Weights of a small transformer language model.
Architecture: RMSNorm before each block, rotary positions, no biases in attention or MLP, normalized queries and keys, attention and MLP in parallel.
Training: a variant of Muon for these matrices, 16962 steps.
MLP neurons of a small language model. Each row is named by its layer, matrix (gate and up: input weights) and neuron, and shows model dimensions 96-159. Each number is 200 + 40 x the weight over its row's rms, rounded and kept within 0 to 999. A neuron's up and down rows have the sign that makes its largest values positive.
After each neuron's rows, "fires in" lists the words (lower case) most often at its 100 highest values on Wikipedia text that the model never trained on.

L5.gate485,193,152,173,234,126,197,162,167,200,134,171,259,224,220,181,247,179,211,210,238,213,183,232,150,200,131,214,228,239,177,196,173,156,240,160,200,278,205,212,202,217,166,160,171,212,183,166,202,185,123,161,196,234,216,240,192,266,149,158,139,300,172,152,191
L5.up485,214,179,179,281,170,185,174,232,223,92,168,225,205,179,220,189,172,240,167,244,234,129,211,166,204,120,243,151,143,192,225,189,207,259,210,210,239,203,217,191,186,154,152,233,151,198,205,230,133,289,226,195,194,184,197,188,202,243,157,199,226,172,111,142
fires in: "were", "was", "are", "ships", "persons"

L5.gate147,210,222,240,148,224,170,191,186,171,113,205,154,161,179,213,259,215,208,148,280,237,208,173,211,177,188,176,179,147,181,120,249,160,154,202,203,138,194,221,181,154,156,249,166,232,219,224,232,149,144,230,310,252,209,248,194,138,225,198,202,159,219,180,250
L5.up147,250,152,192,213,237,184,179,268,198,95,227,129,250,246,175,218,202,248,243,217,157,236,204,181,138,243,221,276,214,217,228,170,175,212,264,251,214,149,287,267,159,203,243,171,226,117,233,125,167,200,198,178,233,182,240,281,189,228,181,155,254,223,212,177
fires in: "000", "and", "large", "alessandro", "500"

L4.gate433,230,193,170,186,166,205,221,114,159,137,204,174,171,197,208,200,203,222,266,122,215,216,165,155,146,174,205,173,205,155,239,204,257,214,255,272,220,181,176,274,261,112,127,225,169,244,131,179,228,245,182,236,227,131,180,148,277,120,217,217,142,222,242,256
L4.up433,186,208,239,222,258,209,150,245,227,182,97,139,158,249,238,202,163,186,186,203,240,185,191,202,153,243,179,181,205,219,211,153,154,226,194,178,229,154,184,153,209,162,230,197,270,264,241,202,160,165,210,134,224,190,221,244,259,250,246,276,128,188,258,188
fires in: "was", "been"

L4.gate41,248,228,178,185,268,214,275,183,174,209,180,169,160,230,267,172,256,156,253,196,169,215,220,166,227,174,206,156,191,239,179,171,179,234,213,164,153,163,139,228,167,249,167,159,206,220,160,202,227,166,146,222,220,264,186,134,198,212,192,192,258,134,229,245
L4.up41,210,196,229,235,200,210,182,191,216,118,205,292,253,194,150,140,136,236,204,203,291,151,197,191,229,192,215,271,321,256,207,217,227,227,184,169,186,256,164,234,187,196,177,159,182,150,159,153,164,158,162,224,237,156,229,200,173,191,215,197,157,209,236,180
fires in: "of", "where", "which"

L2.gate425,197,288,188,189,224,159,215,218,170,193,226,201,187,166,238,246,206,192,275,210,240,273,293,217,117,184,209,122,161,246,188,244,113,237,178,215,145,263,203,173,279,197,258,171,225,191,210,248,150,206,224,112,218,164,225,218,237,221,207,209,225,198,207,154
L2.up425,212,206,159,219,259,189,181,216,173,242,167,155,125,243,228,290,134,133,176,268,244,166,156,284,207,195,202,244,101,202,206,233,186,180,184,184,190,215,248,210,205,179,217,105,190,211,213,176,164,205,201,220,172,172,133,229,224,229,227,182,250,137,181,155
fires in: "s", "by", "juniors"

L4.gate16,233,160,193,190,193,224,200,130,144,236,237,145,148,191,228,193,189,183,272,173,255,237,202,263,185,237,276,105,207,198,199,179,156,262,226,258,286,177,224,299,182,194,149,199,188,153,194,252,265,187,170,211,227,138,249,172,219,224,244,192,167,129,218,160
L4.up16,247,154,172,253,131,241,204,168,211,194,258,203,264,225,216,182,192,185,212,114,211,224,166,271,230,244,253,145,206,175,218,262,210,198,211,334,240,199,190,260,235,209,181,217,151,182,156,264,206,159,201,232,235,175,160,138,177,236,308,151,226,151,231,144
fires in: "which", "that"

L4.gate447,83,195,142,190,162,248,143,183,190,207,198,234,210,177,162,233,184,222,240,231,201,137,281,141,181,183,189,219,265,232,167,282,267,224,145,191,155,171,264,206,268,284,230,209,198,191,204,229,174,247,109,189,197,240,227,225,235,167,191,214,203,252,211,240
L4.up447,182,190,170,162,246,175,284,210,189,199,228,224,219,181,206,177,205,221,168,170,235,137,185,110,212,175,125,221,243,105,230,204,222,173,209,149,199,261,191,277,221,213,193,156,169,255,250,166,226,147,165,213,259,164,198,218,170,186,81,140,207,218,225,219
fires in: "on", "at", "in", "off"

L2.gate179,255,177,216,278,243,230,257,220,217,164,244,247,160,152,168,191,241,198,197,201,254,158,190,146,176,256,254,227,193,157,195,217,167,239,216,208,151,272,228,208,162,160,177,147,247,208,197,155,134,248,231,190,163,221,267,176,154,202,165,240,223,157,181,175
L2.up179,223,211,195,287,214,197,223,255,141,170,176,228,199,215,228,168,206,180,257,165,127,139,236,154,247,212,207,239,186,280,253,182,223,233,268,206,205,224,161,227,152,231,169,171,221,174,201,133,131,186,205,174,199,152,226,209,193,259,163,208,234,192,244,191
fires in: "which", "there", "what", "it", "who"

L4.gate46,151,261,183,186,104,238,267,159,149,235,142,151,214,253,254,184,188,181,234,189,150,198,206,128,181,188,191,169,127,126,247,212,184,280,186,275,269,195,217,260,163,208,168,168,215,201,176,165,230,227,283,232,240,219,247,262,250,194,160,196,179,156,251,232
L4.up46,208,187,184,168,125,128,225,189,189,235,156,158,253,239,242,205,149,210,196,207,252,124,246,154,134,194,177,153,157,161,180,173,236,212,229,261,169,187,166,142,118,167,189,248,245,184,222,166,218,90,220,236,176,222,237,220,292,146,194,139,152,235,221,250
fires in: "were", "before", "by", "total", "been"

L2.gate130,131,153,200,176,205,222,149,176,90,236,256,226,187,182,223,274,200,164,148,179,287,238,211,167,235,111,162,302,192,242,219,247,157,186,137,209,168,222,184,202,190,241,261,202,203,165,237,180,203,132,219,242,149,166,148,180,240,214,248,184,165,144,163,196
L2.up130,171,154,155,184,158,238,199,185,151,199,250,229,230,215,235,204,192,234,234,197,202,248,235,114,190,189,141,209,208,120,247,231,187,192,246,186,222,155,172,276,207,254,204,153,249,219,200,123,180,222,231,214,182,171,172,212,243,231,283,200,210,269,236,105
fires in: "would", "will", "to", "tonight"

L2.gate263,195,168,200,241,138,204,210,203,176,109,170,257,228,226,264,196,227,167,187,251,244,213,179,171,158,212,83,230,196,263,217,204,180,141,266,194,204,206,144,244,206,221,205,197,122,192,295,285,185,183,242,226,151,176,219,163,209,168,182,209,197,209,241,310
L2.up263,226,163,177,244,239,146,120,201,193,207,120,161,171,235,150,229,183,183,153,164,219,190,219,159,198,181,139,207,180,260,162,198,212,149,282,142,269,124,152,225,163,217,147,140,192,255,300,213,200,178,227,228,116,231,192,228,148,188,189,190,253,173,212,224
fires in: "an", "a", "one", "another", "two"

L2.gate416,151,197,202,184,246,238,196,215,201,227,185,182,196,189,257,175,156,154,195,289,186,250,177,187,161,226,235,124,111,199,248,279,171,213,196,232,215,237,252,154,249,247,194,126,178,265,212,224,195,195,226,125,242,146,196,200,263,183,166,221,140,219,151,237
L2.up416,158,246,192,114,162,197,164,187,250,214,112,229,152,211,210,230,173,179,223,250,157,189,224,182,200,135,212,196,165,162,147,242,199,196,171,320,182,207,185,116,279,242,205,153,211,257,189,194,240,159,255,217,200,100,176,202,222,209,256,259,174,217,185,236
fires in: "10", "100", "11"

L4.gate476,142,155,248,166,275,205,222,122,162,237,174,257,156,243,187,205,208,146,174,187,257,119,210,217,181,153,199,209,218,225,186,163,242,239,197,134,253,115,186,143,228,155,249,256,177,158,189,209,188,255,246,201,243,236,252,203,240,194,187,178,138,251,103,259
L4.up476,225,294,330,227,174,122,205,171,193,161,160,231,195,243,213,265,242,199,239,223,222,228,141,180,171,182,182,165,258,191,143,193,243,206,242,188,197,235,167,150,240,214,234,202,231,226,158,126,209,202,169,214,213,231,203,170,154,159,199,190,198,188,179,248
fires in: "was", "for"

L5.gate494,257,166,284,141,222,97,161,216,207,182,202,192,189,200,146,226,185,237,279,218,124,215,183,226,194,175,263,258,225,206,197,178,192,279,154,196,228,260,173,240,165,181,189,207,225,196,171,196,173,199,170,245,134,172,189,226,179,195,239,129,140,195,167,237
L5.up494,189,196,118,164,142,161,98,249,210,172,171,176,176,185,175,197,216,178,157,258,182,214,180,231,131,171,188,220,179,157,233,211,203,201,203,220,247,183,220,235,197,190,187,187,169,238,244,196,163,168,149,258,196,232,160,236,208,246,177,266,258,277,221,230
fires in: "had", "was", "have"

L2.gate57,209,114,258,202,169,183,231,232,179,172,169,167,269,193,161,231,174,207,156,95,218,207,204,170,175,182,152,203,243,242,193,150,188,193,105,255,245,262,274,211,140,149,174,173,268,177,226,235,203,186,152,162,199,194,204,219,137,220,155,124,170,198,278,212
L2.up57,194,175,223,180,155,251,246,194,119,228,192,220,173,235,116,207,149,185,194,116,244,225,239,170,174,146,212,214,193,131,225,245,247,209,205,233,257,229,275,248,189,228,198,180,226,201,163,174,212,189,217,172,171,158,203,180,137,208,89,200,178,164,246,187
fires in: "not", "more", "them", "less", "never", "collapsed"

L4.gate305,177,130,235,207,213,215,210,199,154,145,238,219,250,197,216,196,177,150,231,166,253,155,213,152,144,98,194,187,217,222,230,168,210,212,188,218,260,177,203,160,197,221,247,181,171,207,211,228,195,232,254,252,213,223,271,161,127,224,166,168,160,149,245,209
L4.up305,232,136,268,249,136,159,290,220,162,221,159,214,212,225,170,192,172,105,196,281,250,265,134,141,147,212,254,172,216,173,277,241,205,199,97,201,176,200,179,160,237,222,227,233,257,187,209,174,176,161,176,292,223,178,189,224,118,218,286,209,232,237,263,230
fires in: "to", "not"

L4.gate480,238,211,179,261,213,166,209,121,238,159,158,203,117,147,172,237,141,172,181,103,254,166,173,234,213,192,232,142,242,127,179,206,241,180,245,220,199,159,230,181,150,237,126,227,196,175,159,130,254,233,150,193,244,155,173,159,289,186,262,223,213,180,246,160
L4.up480,160,260,141,156,173,164,113,97,232,170,147,198,225,229,145,184,227,141,161,201,184,133,151,166,121,231,183,54,193,146,207,185,271,230,222,199,204,153,260,146,189,201,203,212,188,177,233,257,194,197,217,202,183,214,150,194,226,162,244,198,202,209,190,192
fires in: "as", "became", "was", "been"

L5.gate233,180,93,201,186,171,239,199,210,231,200,250,217,178,249,260,232,220,195,165,157,202,205,256,169,169,230,209,143,189,158,209,152,213,283,192,171,224,170,234,225,128,225,169,176,94,231,215,202,189,142,190,205,168,242,217,179,220,204,189,237,240,192,222,237
L5.up233,186,136,217,198,247,201,192,234,246,120,200,226,242,268,262,206,139,172,259,214,220,157,208,187,238,153,216,254,179,243,194,208,232,281,193,222,192,199,206,201,139,194,237,176,179,91,183,187,219,167,196,207,206,161,265,158,164,227,210,236,236,230,228,198
fires in: "000", "these", "500", "100"

L4.gate208,203,237,218,106,190,169,169,113,173,182,228,200,160,172,128,282,166,145,118,197,174,175,157,172,249,184,241,177,159,213,188,167,234,159,274,227,232,214,166,146,245,216,206,199,222,194,176,193,195,244,138,164,213,206,243,177,204,226,171,191,237,232,239,244
L4.up208,185,190,240,187,194,224,124,113,312,258,218,282,181,179,217,249,179,240,135,183,116,180,183,123,253,215,269,194,120,261,202,153,211,241,158,228,249,147,122,172,150,216,237,229,222,152,168,224,226,181,159,217,205,241,157,201,148,203,260,223,236,145,202,194
fires in: "as", "became", "become", "díaz"

L2.gate261,217,201,251,274,232,197,202,177,306,180,180,227,199,189,237,180,243,211,217,192,141,191,201,151,191,186,166,218,201,205,241,206,214,206,241,259,273,147,139,234,199,156,204,163,192,128,152,184,199,232,210,142,166,222,211,207,191,207,217,181,280,248,158,185
L2.up261,197,191,246,246,226,131,234,163,208,188,146,199,228,246,177,210,179,164,279,182,222,172,195,216,194,148,220,261,180,151,181,161,184,164,176,204,167,236,248,166,242,255,275,163,248,237,210,170,265,120,193,186,249,216,234,258,192,181,191,223,172,172,187,224
fires in: "were", "suzuki", "are", "had", "was"

L4.gate221,213,157,161,185,132,134,275,194,310,175,226,202,142,201,184,219,209,184,201,168,203,212,233,175,240,195,151,235,151,233,111,214,224,200,248,112,201,208,197,201,220,233,162,184,243,278,187,207,227,204,265,200,253,248,203,129,222,245,159,207,175,98,222,249
L4.up221,272,176,190,166,176,132,204,255,172,189,215,208,146,186,153,182,175,218,158,197,228,243,238,188,216,235,211,184,132,239,111,317,201,213,190,130,254,261,143,184,189,243,239,156,160,218,190,183,193,264,199,234,245,262,256,133,196,233,189,246,259,150,202,219
fires in: "of", "by", "between", "his", "with", "other"

L5.gate414,173,137,288,188,231,229,176,177,180,203,194,254,230,254,240,205,171,280,176,197,256,233,209,209,172,217,141,210,196,191,239,248,121,255,214,103,236,294,154,183,154,180,218,186,151,178,189,163,160,145,198,159,126,222,186,174,147,150,223,226,132,191,245,188
L5.up414,149,206,162,172,147,186,189,202,125,142,197,249,250,216,180,215,236,202,162,234,190,247,138,210,146,181,163,244,207,176,207,145,136,151,143,174,201,272,182,172,235,210,177,155,218,228,171,206,208,194,269,146,187,183,246,234,187,188,220,249,148,181,156,112
fires in: "would", "could", "was", "is", "will"

L5.gate150,219,160,148,173,218,225,212,182,175,199,259,240,200,173,165,172,247,212,197,192,197,165,205,180,230,242,191,213,156,252,233,148,124,241,176,153,196,201,199,234,151,165,178,171,209,141,246,160,140,157,191,194,119,210,169,210,271,209,144,223,113,260,123,233
L5.up150,182,132,234,205,162,216,134,196,210,149,171,199,164,140,199,131,192,227,137,152,215,178,179,210,215,149,210,211,253,207,221,259,176,212,170,187,205,269,219,200,156,244,163,213,188,211,250,173,153,209,167,204,251,212,228,162,216,123,183,189,230,203,229,176
fires in: "united"

L4.gate469,207,190,139,237,107,215,243,171,181,260,258,250,200,121,233,192,225,172,176,186,182,178,214,151,178,196,219,269,109,223,184,219,98,224,178,195,141,257,239,129,171,202,242,173,164,192,223,222,160,207,152,279,251,144,165,104,182,172,196,131,172,175,220,194
L4.up469,217,175,206,195,199,160,195,114,220,272,179,249,209,157,232,188,188,242,256,204,181,139,168,226,189,161,179,171,250,305,198,157,169,241,154,144,175,210,252,111,236,163,215,204,236,161,162,212,197,153,140,232,268,208,273,250,165,202,213,190,134,118,171,206
fires in: "which", "that", "who"

L2.gate418,175,195,129,212,138,200,223,208,213,137,185,216,153,280,224,223,160,250,172,167,197,147,191,194,175,221,137,257,185,228,159,228,187,274,149,183,214,181,185,162,156,220,189,180,248,220,96,186,161,221,221,214,233,118,125,264,159,166,181,180,127,187,287,160
L2.up418,232,112,202,164,273,210,240,206,219,248,206,247,220,266,242,210,181,210,166,187,155,222,221,211,181,189,237,177,194,137,219,175,212,193,155,184,276,186,273,291,219,251,241,244,225,271,173,199,192,274,186,186,182,210,129,182,154,199,156,124,198,203,239,205
fires in: "of", "in", "on", "mining", "citing"

L2.gate437,197,275,194,165,184,124,302,200,117,142,228,179,211,210,166,194,248,251,224,240,183,236,288,176,263,156,177,163,192,214,221,191,239,216,198,215,267,224,187,196,183,221,162,161,138,108,185,196,218,179,149,189,176,174,200,166,123,152,153,255,232,197,210,158
L2.up437,216,78,152,202,215,209,219,191,158,191,227,195,160,222,179,165,247,272,164,240,229,194,245,226,193,207,131,169,229,231,187,191,276,218,169,211,158,162,168,145,141,201,179,170,229,164,213,200,242,232,214,259,172,192,214,201,183,134,190,129,227,214,167,258
fires in: "000", "two", "one"

L2.gate131,271,218,252,198,167,215,218,203,197,214,276,158,149,220,234,220,233,238,150,263,184,163,169,188,237,205,239,200,101,266,206,171,161,197,170,207,230,262,170,198,183,174,168,100,191,273,245,138,130,209,151,154,202,196,251,169,224,243,245,196,232,164,190,122
L2.up131,248,200,174,190,123,172,235,185,182,176,265,212,150,195,191,193,207,264,198,223,216,146,232,156,241,287,197,229,169,254,202,214,193,181,204,142,230,154,187,226,229,235,169,167,187,199,243,192,233,254,185,201,196,149,214,184,224,240,177,160,152,193,181,157
fires in: "which", "it"

L4.gate293,207,229,140,190,212,154,265,179,244,232,240,239,184,175,181,187,211,176,181,124,241,185,178,156,229,259,250,234,204,224,182,179,234,147,190,213,177,174,191,130,185,263,183,151,209,224,187,158,155,157,208,190,137,259,182,247,134,236,144,97,186,217,165,217
L4.up293,299,246,154,144,228,188,170,220,215,257,160,246,209,178,257,166,188,218,188,220,156,165,224,182,212,218,245,260,230,118,168,189,146,112,243,180,225,187,152,182,221,269,175,135,244,134,229,203,263,270,185,192,169,172,150,198,185,167,246,247,242,202,245,243
fires in: "on", "mid"

L4.gate189,237,188,124,160,147,183,296,187,132,236,103,156,131,151,176,258,235,165,171,161,148,245,204,245,274,228,146,229,175,180,238,204,285,171,236,176,217,199,252,178,257,229,178,241,220,176,152,199,195,203,260,210,237,245,208,177,223,177,205,229,209,228,188,143
L4.up189,194,270,213,213,221,178,231,171,214,197,225,204,165,167,209,190,245,202,168,207,208,141,226,190,229,230,250,166,194,190,229,251,155,241,186,240,237,167,219,171,160,209,200,191,290,210,219,186,191,214,121,298,255,172,196,250,235,177,62,263,253,180,194,146
fires in: "of", "in"

L2.gate476,307,233,214,184,163,253,191,200,122,211,146,241,252,217,145,262,194,266,141,222,211,111,200,238,189,247,138,152,284,239,188,203,261,172,192,214,220,195,162,171,155,201,235,167,207,222,193,183,221,121,280,227,221,220,121,212,228,253,190,191,224,227,185,164
L2.up476,262,207,146,225,180,279,205,197,241,222,212,230,217,219,193,273,157,238,256,188,221,141,206,194,188,212,174,175,226,176,212,276,203,191,215,178,166,201,203,166,183,197,275,117,199,224,205,158,183,166,286,198,238,172,180,239,245,202,204,153,174,166,215,113
fires in: "that", "while", "in", "because", "after"

L2.gate309,189,164,154,151,197,251,176,207,169,313,232,207,312,256,181,257,285,177,159,176,230,153,115,204,263,128,208,165,189,212,132,189,159,163,158,204,212,212,206,200,243,160,213,203,181,264,173,238,165,141,199,246,184,265,133,184,197,234,206,167,205,149,218,193
L2.up309,153,197,156,274,272,173,225,216,158,262,204,190,206,234,261,166,250,176,213,183,207,220,208,192,223,164,193,268,148,181,197,191,119,195,161,107,186,231,131,149,227,244,184,157,150,153,162,200,259,146,189,197,260,236,222,243,211,174,227,151,210,149,225,220
fires in: "on", "by", "rokkor"

L2.gate158,194,249,178,172,210,257,259,193,158,174,231,266,228,180,191,194,208,208,228,157,222,194,153,188,216,165,215,172,236,189,197,250,236,195,229,157,225,145,154,169,228,261,218,196,185,268,177,187,142,180,177,201,219,151,232,221,286,240,236,259,228,283,152,204
L2.up158,138,240,164,159,208,251,159,223,198,211,237,163,270,256,175,176,184,221,207,161,226,169,193,241,204,138,155,216,145,291,182,263,203,195,186,222,229,186,116,126,139,259,196,162,232,195,252,185,175,115,182,182,221,190,145,219,231,231,260,231,204,243,225,196
fires in: "at", "during", "by", "following", "according", "with"

L4.gate496,261,219,207,190,161,175,188,211,193,229,227,131,209,236,214,209,227,234,210,169,203,191,257,181,263,246,200,160,207,249,199,136,225,234,181,240,219,206,143,256,208,185,219,121,181,210,163,243,221,197,207,161,199,196,183,223,158,172,216,213,132,277,260,195
L4.up496,249,198,220,156,181,219,275,187,129,233,244,152,268,139,240,240,179,255,227,148,130,219,244,164,275,203,202,191,194,157,219,217,176,245,222,238,195,238,144,229,219,218,258,182,203,259,200,218,174,214,200,205,179,142,244,201,247,148,191,197,129,262,275,175
fires in: "to", "of", "in", "from", "following", "for"

L5.gate306,225,196,257,260,219,192,189,198,196,187,231,135,165,157,217,178,200,231,190,184,208,195,251,199,235,230,228,208,250,246,237,218,186,185,239,182,198,174,173,224,166,170,170,176,208,294,226,246,162,196,227,193,203,252,248,108,209,283,168,215,205,149,232,325
L5.up306,242,218,217,220,220,315,242,144,166,177,258,205,270,181,287,232,94,177,185,285,207,175,181,197,170,175,208,248,263,185,205,161,185,165,263,219,152,198,216,166,176,199,245,116,212,218,189,236,128,161,209,209,203,123,244,220,199,194,153,248,171,223,262,161
fires in: "that", "following", "2000"

L2.gate504,184,181,167,176,198,213,193,218,184,136,192,214,219,221,168,315,183,218,218,221,143,262,157,218,176,176,268,121,158,166,200,228,162,201,129,196,210,162,218,247,195,192,173,172,164,213,132,211,242,155,191,166,285,214,216,213,189,178,286,281,213,199,136,281
L2.up504,203,194,134,162,201,207,211,206,166,210,151,161,266,154,155,201,121,217,152,211,199,198,150,242,238,240,164,193,189,192,158,236,248,166,172,185,168,188,235,153,155,175,212,197,218,157,222,123,169,183,258,259,245,179,221,223,270,174,211,216,109,187,261,258
fires in: "s", "be"

L4.gate423,241,192,171,184,211,235,140,217,141,223,194,157,195,279,116,255,161,228,218,94,255,154,216,140,171,198,314,240,196,209,228,275,220,203,193,201,149,133,192,236,227,235,131,233,223,215,140,267,245,246,177,204,232,205,218,145,262,199,185,137,207,155,192,202
L4.up423,142,188,196,161,166,151,175,154,201,219,181,196,148,211,189,183,154,189,275,218,164,220,137,144,179,166,194,206,197,178,245,170,266,201,250,194,231,206,213,229,194,187,180,151,273,232,256,150,164,206,220,207,252,126,262,254,201,195,218,200,217,200,200,146
fires in: "from", "was", "a", "at", "the", "an"

L2.gate270,216,186,183,252,188,168,175,159,255,119,228,281,219,184,242,241,193,207,194,285,189,205,161,192,213,265,77,121,212,252,176,158,170,225,210,142,234,180,140,176,196,205,198,190,131,276,199,232,152,193,196,220,162,209,163,176,186,231,181,148,244,129,264,158
L2.up270,202,167,176,144,184,215,195,174,169,182,196,279,128,178,220,145,186,188,187,180,213,250,184,208,168,193,232,194,204,205,240,206,164,172,156,229,241,244,204,182,228,189,195,223,186,187,245,258,167,183,200,155,131,153,190,141,137,290,202,250,202,124,222,198
fires in: "one", "ap", "a"

L2.gate485,177,149,179,214,203,201,173,205,208,180,197,272,268,231,166,267,188,225,143,196,246,209,213,181,232,198,212,171,189,186,228,227,182,166,244,245,229,173,102,258,268,214,192,216,214,263,160,201,183,226,197,148,192,260,152,221,245,139,205,112,227,129,191,229
L2.up485,157,158,236,213,165,172,214,184,216,186,222,183,192,182,194,287,227,230,240,198,224,246,200,296,222,162,252,214,215,228,228,197,172,274,324,119,189,233,223,204,256,228,149,190,171,281,248,234,162,199,137,206,145,169,217,171,260,179,253,201,188,170,171,277
fires in: "the", "is"

L2.gate302,230,174,129,331,275,145,203,128,168,235,142,245,200,208,197,237,245,177,145,167,254,181,168,195,220,210,173,247,239,152,282,196,257,134,152,215,196,207,201,180,140,167,272,221,209,258,170,252,191,162,151,244,200,212,221,190,217,227,208,112,211,174,187,223
L2.up302,259,188,226,261,216,204,219,193,159,238,200,203,186,194,273,253,262,183,224,244,262,203,156,159,152,182,198,178,227,123,160,271,267,154,189,190,248,175,174,198,233,212,219,207,145,262,167,314,205,207,171,234,168,143,224,214,240,147,230,185,211,188,251,207
fires in: "in", "on"

L4.gate322,209,228,234,179,185,156,177,148,233,237,238,190,197,248,168,208,175,168,153,172,228,165,190,214,288,149,210,227,175,141,264,190,186,155,153,71,243,284,153,193,182,240,207,185,179,174,193,225,148,203,191,162,234,238,124,175,285,171,183,223,199,302,196,225
L4.up322,246,211,262,223,158,209,142,195,234,210,212,286,207,203,225,170,239,166,205,221,198,233,165,176,223,205,193,235,197,177,208,124,181,263,201,144,295,186,167,185,136,192,152,169,220,203,254,188,62,189,264,217,193,127,240,199,217,141,217,197,158,215,209,257
fires in: "has", "had", "is", "was", "have"

L2.gate249,192,261,220,234,143,240,115,117,245,256,145,175,178,227,163,257,206,150,211,150,166,234,182,176,199,201,247,190,143,199,270,247,245,224,224,161,200,179,193,196,226,197,158,209,211,205,180,258,203,209,205,154,242,157,196,220,183,140,222,224,179,164,174,221
L2.up249,143,264,218,134,240,227,208,208,162,241,206,205,197,230,119,219,184,272,147,213,183,231,175,154,76,201,215,156,146,149,178,200,262,219,191,117,165,146,196,247,168,191,209,123,164,243,135,135,284,312,206,168,200,185,158,176,220,154,244,244,147,224,244,167
fires in: "s"

L5.gate330,200,243,185,197,158,120,223,240,218,198,262,183,199,192,252,215,186,194,295,199,210,212,195,153,181,216,281,245,178,152,201,200,170,184,227,184,210,212,113,231,223,152,223,175,239,243,144,250,214,268,214,205,260,286,236,273,190,199,262,164,222,262,253,165
L5.up330,185,163,225,194,153,199,148,162,155,213,218,180,170,221,206,150,200,267,222,199,203,204,212,249,216,194,203,172,204,258,197,208,240,232,226,204,225,146,289,145,172,161,258,234,179,174,190,146,171,237,198,288,225,205,252,196,199,184,196,227,221,214,186,147
fires in: "of", "with", "has", "is", "by"

L5.gate136,180,202,161,267,187,241,200,92,216,229,203,223,221,170,88,224,242,219,167,185,219,242,140,211,107,143,256,209,166,200,293,160,278,235,297,92,277,196,167,166,233,210,112,161,169,235,145,209,208,223,199,164,196,150,210,227,194,182,201,234,212,265,204,260
L5.up136,204,185,180,183,202,151,159,180,183,217,190,215,171,235,155,191,229,138,160,172,163,194,131,210,198,195,220,226,217,249,153,129,263,243,134,256,220,208,216,269,219,178,203,188,243,180,178,239,118,180,178,108,242,172,189,184,212,176,230,172,220,200,213,151
fires in: "as", "was", "in", "became", "to"

L5.gate209,190,228,228,162,214,130,203,223,244,202,163,171,239,275,188,107,240,192,190,203,129,270,236,175,234,193,202,167,210,199,186,178,190,194,233,125,204,293,295,230,194,207,230,229,135,218,172,230,253,176,187,165,174,163,246,192,238,187,171,233,158,158,192,234
L5.up209,127,256,248,201,147,282,171,226,166,139,235,189,237,308,238,157,204,220,141,207,214,176,248,255,226,223,229,243,178,180,217,229,193,133,159,176,155,201,193,201,163,149,243,185,121,182,257,202,294,216,196,159,115,179,161,244,269,136,133,252,177,195,181,162
fires in: "states", "american", "000", "century", "500"

L2.gate414,205,224,163,239,247,221,201,245,151,190,228,245,308,166,166,268,237,234,233,212,236,215,176,160,207,201,146,111,145,187,187,219,194,166,173,218,217,232,279,197,230,303,279,238,231,217,179,202,160,153,222,240,266,232,191,138,178,199,266,177,229,238,253,149
L2.up414,270,224,194,173,217,187,254,189,128,188,209,200,203,179,153,224,103,174,172,178,282,266,229,195,217,106,205,218,205,248,192,216,170,206,268,225,254,236,194,238,214,191,199,205,165,216,260,213,168,249,206,197,201,190,147,198,204,230,241,297,173,215,191,232
fires in: "as", "not", "before", "than"